Part of a small language model's weights.
Training: a variant of Muon for these matrices, 6887 steps.
MLP neurons of a small language model. Each row is named by its layer, matrix (gate and up: input weights; down: output weights) and neuron, and shows model dimensions 368-623. Each number is 128 + 32 x the weight over its row's rms, rounded and kept within 0 to 255. Numbers have three digits each. A neuron's up and down rows have the sign that makes its largest values positive.
After each neuron's rows, "fires in" lists the words (lower case) most often at its 100 highest values on Wikipedia text that the model never trained on.

L4.gate940:075120150152156147142102148176096116097139111098097093122062128076132097132112111168126124095084092134143102102123102189159131115132146082150143099155143168145111142162122053152117142142093179113128085080109166163099131170137133143118096136121112122103110095136174094089135104102184143168147137143150154139141084147102061155075172177098142137148133073153084148087135100141113130108051125156163161179136185201174154124168162126196095149200127098149127129097191116108134092172167194182142102096089091128071105079089101192128073115135118104152160032128128106195128147094121115140115101127130166124146121092114181138139139117139099158100127114134090080115120133130112109160151124144154099119148110147138091160045172071115087158104079170117114133153118183118130155114147122
L4.up940:075054134116141054104103185153076152096113139170124155148136079110135092097108194184133129086129102132133120144141115172180238164087127121089077123195165153087163137150177100132133098164147102123156109148184076124142133144166156124143097099131171149167152140100143120115153087124115123125078137140078117099104153148098089133124201136153135128135109160114096087136129189112155140142157114198126121107133162115114138069174084133122161122117139123150165136152165096121144170169120176106135128162123112097181125063075157151247167136096047102120108084132144111158126107178079126169096129104137126127074153178136141151199103136121093077175132144121132100220137125102132098104159091137165144169166154098145132168114130130080112132099093130162098134175142129183132126221175157
L4.down940:101140123164170123152155139033133145139154151110131170097086107089143135134082162141106138142145082147102096128111070166236130103095135153116131165121125204188148121084148117128108123119115080090136119152124188074130149129130194181130118103133122096154111150155119105111137115149116109134102125127119107145086085119156102107088111210160196112088133081109114148102104080128150121151091101132140114098164163117152148163161048109149115183140120139132158145157161167114136164136111128114167123095114147124142130161118145129166206148183120058116101168155129126095129114100178121131148092099154111117173117185168076210138119149124064119132151174094104069172170166179157113132160099120144157119146144077142173189087047126097103065135135134148101105137149084172141125120160093
fires in: "that", "he", "such", "we", "you", "they"

L3.gate964:111167152127098103167097046161129158155134123163155171091121114124115079136092092155164113090100126190113144108163151202143103059108142108157080101158156132145142113112119097125161100145148114150130143166081184108104133104169155150139100137152087191123057138116166104178145113116118116168159130095210104074145132117172164097124186112121150133095118113162108158083111173132123154087159137131100154094134134120114102110132098156104197176112179146122108089170166142127139102109110145151133155161135106132111108112166091167175098127145178152128113122126137063157122140076158093097138090122147157082114138126091034129166068144095172101160160110136084128143154146087177123173208128102160163160169095044118096072088100123125113139122132073122116120114124103157084191157164160
L3.up964:120136117136111190148089121081122162122130106100120205109153100151139144118122124191215189150104166114175073153144107136084168144133101104169108090121165126122086134100169073120140167138146087121127117108136157073165164144128132171136180109098150147154122134155125176091132128085119120096152095115133129111101096174143118089169124124124131176100092118092117136114109128140095097068112077149105110121128138136085159057143147162107148134135139137135041159157176139109096168120077141094147113132089124115150145105162069104146176056152164121150122102137119114160137091150049077179115163080097118159102083139146099133179136111130162109166147150098118121147183132070150126097123111128108117121180144056124124134138172134152100160160083147127133135108206100155094077160143189
L3.down964:084185169204102134131107074125099108073150129199096140114112141200116079189105144150141174118103134157139085155149170135132167104143140163171068066141136073114081133104146107113131121151148169126100093132088129108100220077088157082115218111094103062090178103073058083131110158100140154222167115132103062111092076103083118113124137171160120120153128126088089142136133120166114123125101106097112165116080173129107144067132131158128113103026149143145140111033136096125105133110130168122159105076189145136138070146079077093186109086147085120114112095120165119110108128127055153124115131157150167164136135101110062105130093106118152074071098196104106093161181153141162122115114142121100121140101088145115097116110184157132123099167129159129116124122118070093135114099172192
fires in: "he", "his"

L9.gate1649:116117075130182127136138161113126130126100175137162142147078103103122064099134146116029091118108172150129111143088090067149069116115108160128099103115090078162099114109140066159099187090100207125077089102134079068144069103162149076133151106123137144142087158082119144140108152089190106149133090090148071163120059156097118098076162090105169195093145174089178143129119116194132168132120099128188160116145089124127113105124103129127151077152208130153036117129136170163162135147091142086082154107133106114142127164101150114170134136123107170165101106105076134143136137130157182127119141083126094092103079163128046109167104118154135126148122188092133149191144183117149125084112146088125124157140172152119120129170133113124109137152093182160114143144094116132161115102127107
L9.up1649:174066110191134148110101134148130143057137122145118118136141187121160123196111127126136112082115112061167189195188188132121078169164123110158122096110177122140134147126094095088118152106174166122106099126140165109109123126100163168168150146118092094143099157117148116105204121114114152120179127104110113183103178145103111116145152156088131138110087167137135112088105084184103179149131141124159129094128101081086064166173130105133088118138146158071166071147120180156163091075112090069166161086088139119154167141140115050077103068133137149078144160131233128112081108119166122164078151113127140149129104150076125182170031136133093129121164166184106163096126161045143111083143093149128078079128145126121104126131126122124121155138095123130116133115115161117101144174096147
L9.down1649:054106143143107133191137129132176138133139123143076175170121091107125126084105131167182161139132158171133135156178103234128084117098144099180111147115108128118133087061100157101168090130094091114084142104164097094119152081060079108180152091157154078133119112154138144111205109162163137097067129100186114158092181091157143099191140096149110144108126157144117178110156133138156102154114126116131155145138094118163104150160079089076171128181078138125157112091096132135057142128143148158146068156120080181082103098138107112108098129104162051137079108073134200140103135167151088105094107154177108131155120199131153172096149153114100150115097139123094140180099104117118132190038122141128140169169107094123093149104139103117157139134121132149133107130100128153136160126137083
fires in: "are", "is", "was", "most", "be", "were"

L4.gate1711:083181107077052111147126127089124194106165098095150174084117132116102143137120059164105147132068127113093085118068152095171127139084184080101162179119093126184093099120117115136097063128085086114086113072090161170117116120135072158120189147122126108071203182109204077130117108127112138166180135096154146186130146067087091113134204170155142171151091099097099178095123110118083079088111142138163100123157132131154106143124139162115111125140101104156160086132147097119168183145198109138146147078114047114171103143133118121156137165118173127131097073177118102153075170119124141159144133098112156115165100127137124121116150138140145126145107104107124130183130189127099157151128077140144155141134142124104119112077121139056129173126148098122110122165149087104118166153117176
L4.up1711:113101183128110094135099121140115119101155071084119125077110090091130069094178117187117152013137122177133100157118179117081179148140162090141102104143116130064137111203148134117123170004061108129159110189122135130121149153127163135134157128077095160166133158124108102109141157066081130161102125123108098163106091093134068084107085110135130153091078117107126111068127081129088094149157172164113129119170157093130168152158110218142153089172143136189122100147131221141141133093115104085026194049096124089114149137114144094136111148163097120089124090146112124124141146106059056134097169075148149137108124182192062192119114130051136147100129119115139115087069103122066138118124093078100124165146146129118140098111150115085092100141105138120119139075096169137066163125134154
L4.down1711:171111161128168138143144108126098108139148092088098108109076130101098074163110172155125132109116097197119154103139112136097121192126200159126111161140112108071115084077115136204129116130105142077120106145125098116170123145173085116067171101065097098127186118155129142130163191171117117091116106118158115168095155142154082106124131137151076096048153203133133123119202092129096130104117227132087148114101135108114154135143198148179141158115130133098137023069138158092060123154182113119142165103149111106110122105119102176158136144079137163131179129099087170088066122103135154107172109210096131162071112096071131140133127186110133172152175144077136130107151097147152117149202121129136177101185132127173142108171187126144147130112132153155101150146135155189094144129135165
fires in: "no", "per", "best", "a", "every", "everyone"

L4.gate758:132159154108107088135125133166175069068224132118129112094123143090132148163121165114086154121051109126136172145108138124154181086148114132152127080111146154079110123095065127104162181077110072103130125135149132124151124168183100164147145122203140075139086127063160111096144137199149098107071109107154144078105108092113159128083081120122128090142145077107167120117123157125176130075189126102052138117176098140117099132101084182159154102111117133098155087113161132101197152101123174069160168154125124140128072155195126144150100089150105121123117128184110103140123125085093113143123138142082151136168167128064120143151167047135065093152169155123133117104166126168045140189143094160190124096136133106113158152119117122140120180064161079133147125094099127199105130074167094
L4.up758:079106157100075122122132090150080069070161112125155078148181170155146127114122183107171133156108148127125107171120143165128135120152167122100109089087192097109127129137127079117155076106173121061124119058158131049149118146153067075137143143165062126127161113114159170134182136152083187093118098110153184143104123090106138095111161163143151122140105069134164126106060162098089099136136078092085098130120107188122112100109170133114139082096082144148134119119120112131157099130110153153112176122089133120104110173105112114121090097163184140089101134150148091185131170062101141104123142184120199133141177088147096131154101107154075117123138180118117093099125081153104035164187096105153144108125168129112141137071234137135145160170124111124083136109084161178145134099130050
L4.down758:137108118141118126103072118128174135124090178132134117096091089137159091118126098068089130143142110137196083118117120112117109116129096141178119121109179193132156099098143101076074132116100120121136109057173080143102148143127157094100200131136096158127110139099120140164105162204159082110184113117142084185108108112124120099150061164133140165103134166113143086128109139100133108141155137199140126188119128158122118146166149092160162133150141113124122122123139130111112092180139182074149119113134092203114141096138136090111115205072185097098145080055160153121123091125148119129096151062086104085158126109119139088131110117112114179142129114071117085132182193133072132104151134111075164129150097156129140133135079132149140119115167136156126135152158105124222149116095082
fires in: "and", "of", "the", "in", "a"

L9.gate231:126098085145147144144090150140098122128127148140102186125096136118143115156079118156184179113057171143084107122087118159154113156119146140110145142095165115143139113072113164151099125147160136121148144073165125149099089150152154115173178140125174098129162085123188159098139126154100092135111145093141168154176127076151121169062191113117172080085160134127112122187121131154150127114171169149038095134141110092180105099083030113113186070107070147152195059135123190135125124172099040155098177106121166100077085137106125116146091135056145130116102086121064146109147131102129166078132170162105163149131112182140140085105116071162094097110172126126083121134148099138162073164166127137110146129087157152165073162145161090068092139111075121135149126199153093163134167109187130
L9.up231:111147133113154075103108128131135104121132097127173133124183108113099158088167107108094115201154082168125189142127112106197130113104163084135116084143104096114098143104160170182134166166180088113145122135144128168069148163145115067141169121065143106119164101126163112145131130125127078113137090129089181201162118154064109205132128099159184091150143056111121088161069133095143129089159072144093063154135078143147093161147111118160165047225152115183111144104140139193178080131122144144069116123120184151123145148154099091134152138108108133100097104146120119156073127142106139074147138144065082108089133128184096132177120124096155124160152116150126052106125166103079111095164086140136136124138146113092114112113126148097117162155206165126145031202138100104100141144113144
L9.down231:134180165145161111090137107139175102146165144084136111103154075148140166162086134098152057106089131148066131095168136111148121181134149174129106118161112143165129128148100082134135168156149124107132147130133135095125179113116190123181085096113072146125137109118099163108121146154175123104148211112151109124100132118061141138090116118174189150067163144099074126158181159147134143065090133106061114150155110102129136114126144143138159099096112203102154101135115214161138090173129150155085109086100121171119068133122144164098167156140097141080132096160094112107083117136157098158138076086115190154203065143085117139172148209097066109110079145143090147134140128143106161152141123095103136068157140186077053202111155094115134169085147110113091152088133118172096158164119125
fires in: "a"

L3.gate420:162134158056166132073080070107140100148098143138136124151137129083140073131137117071131115176149149164142116145143080163091178116094166168139159090134164090129074128122149152162136093144165141149190159118122157113088094051217110150165087094132187174155134153107136130121144098084152117088133133121143098141096160093157111138114046095063104092084144107165136122160140244126128086155097119158097104101112142161110067089126177122049063109115075094082140127152101131101150092117119177102128136067162140195172079181155168189144147141102145135106070078212190138127131125100134134166081110161115085115150124156088073141168136134101110086159140135090064112150068141116134050106153133100106122124149179166187091098145160102147111131150172151096064154062131122183158102126132153
L3.up420:128115185132189135109151176132123150107147115089104112159134101124166110107127190114078118160187146141132152131103161120133127147114152109171073144170127178120107132136173132149093154110141120114109124126135144120131157120117100123090188158193147135100071074121105119173111085112083127070104148142097075121078124109183131164119122099127169096132156097133096139158103113138167136134095110086115136119177074107099130136098178180170181126110127137156152104100159102074133160107132175131102127146113154149156126174105152167121125075148120162157106122152148179125145138129134077091114098082159132144166141093084096100160160108137163056142141055137088169131125172190145156107126102124120093165187189124123174143094148173159134100178124133091132102114121129109095123153099123
L3.down420:125081124131091142107141124185128167123145078145094125109124071092141108093180095192118139172108129186130148162113114170112098138177104100125136132121111145167129075182127133175104101133118140112122131116072107078112100107134154149136138188155152159189096105135201104079154043139067096064119133154110073121110165162177128190106157166136118118123084139134155151174150133152076136134091113119160188146126110109114061162059147142102173110137137117136129121104167119085119124106140074090110113071167152136117100139138108097170160153105169115080072123159138149147122107130128165055104106142088128170139135055053083142158126172153135102134137114139103126151119139143133118071122141112091110164186174132071132084158187194159172142154132106104121135111132148108061104131128148
fires in: "born", "maryland", "cape"

L3.gate278:194144212211082149118116096180086165109122158111148148149090133145170104128105171106151169070151097207187165113105142166121222116114080038079090088162139142125131118167139176077131162142096159101158145064128184115096089163154095087133101119142108110134098127201126143118185114143139154147141176101111096130159191155122132121132136109172125098152163110082141120085129164149113105159063119125059088107038165098128132120134110084182128133069107146138156111122119114099157070183121127133113102117136094081131119136072211143125152140161141139098169139163135156107205086168116085138136106082139183071108126131119095139113199142117139079111157114179160130118153158093161149117154037111205176104174127129145072138133114059096101155121146122195122099095135128127133162133142156
L3.up278:176106120110099112118136084143168138143053192128148161142142104151134124166121134107192170105103140117189149104089132151085171074129158149051142112127165117113122140162089144144119139202075141131145161115122186146097117157090045125136130141169094117099115229186080142141161097126137156127121151082106147135124123152103151127093082085123107090097203109126116155127118132128082155167083130103100136080131148079149126149143087122177126057134171176098117091144115124135157169155182155157137149095092132162165109136143153108161125115131110150127133118132120135098085109137099086106110084127147121127126159087123059091125152143087098153119187108212159148133130107148124143138131149119074160081133152124167126186145154099186107145098150154196157121122125111112106101149100071
L3.down278:179126156166157109132067138155100130084153139144140132168113091125214113107150166133114118087129116163145125096098120191124135154105111089138092109131165151161136060173131171120067178170109084122140177064165092147146139118164171086103127112126122115120158065157146108144107149084142178096112139144108050126176101174106143194140218103092255087127089118147102149117131152092133130111122135117115129128131155124082045152067156116150159114117075078160149134128141102092115116124133082140110113118189128111111148094159082116099181115177193140070135112163093082161148149162104111186124133109087136037133150059124108155107204140195102124092123123123134143159067117132143154117141077170119145121151143118136093183153157170104179152102143162120122151091172128137047168172158131
fires in: "born", "son", "married", "children", "personal", "sons"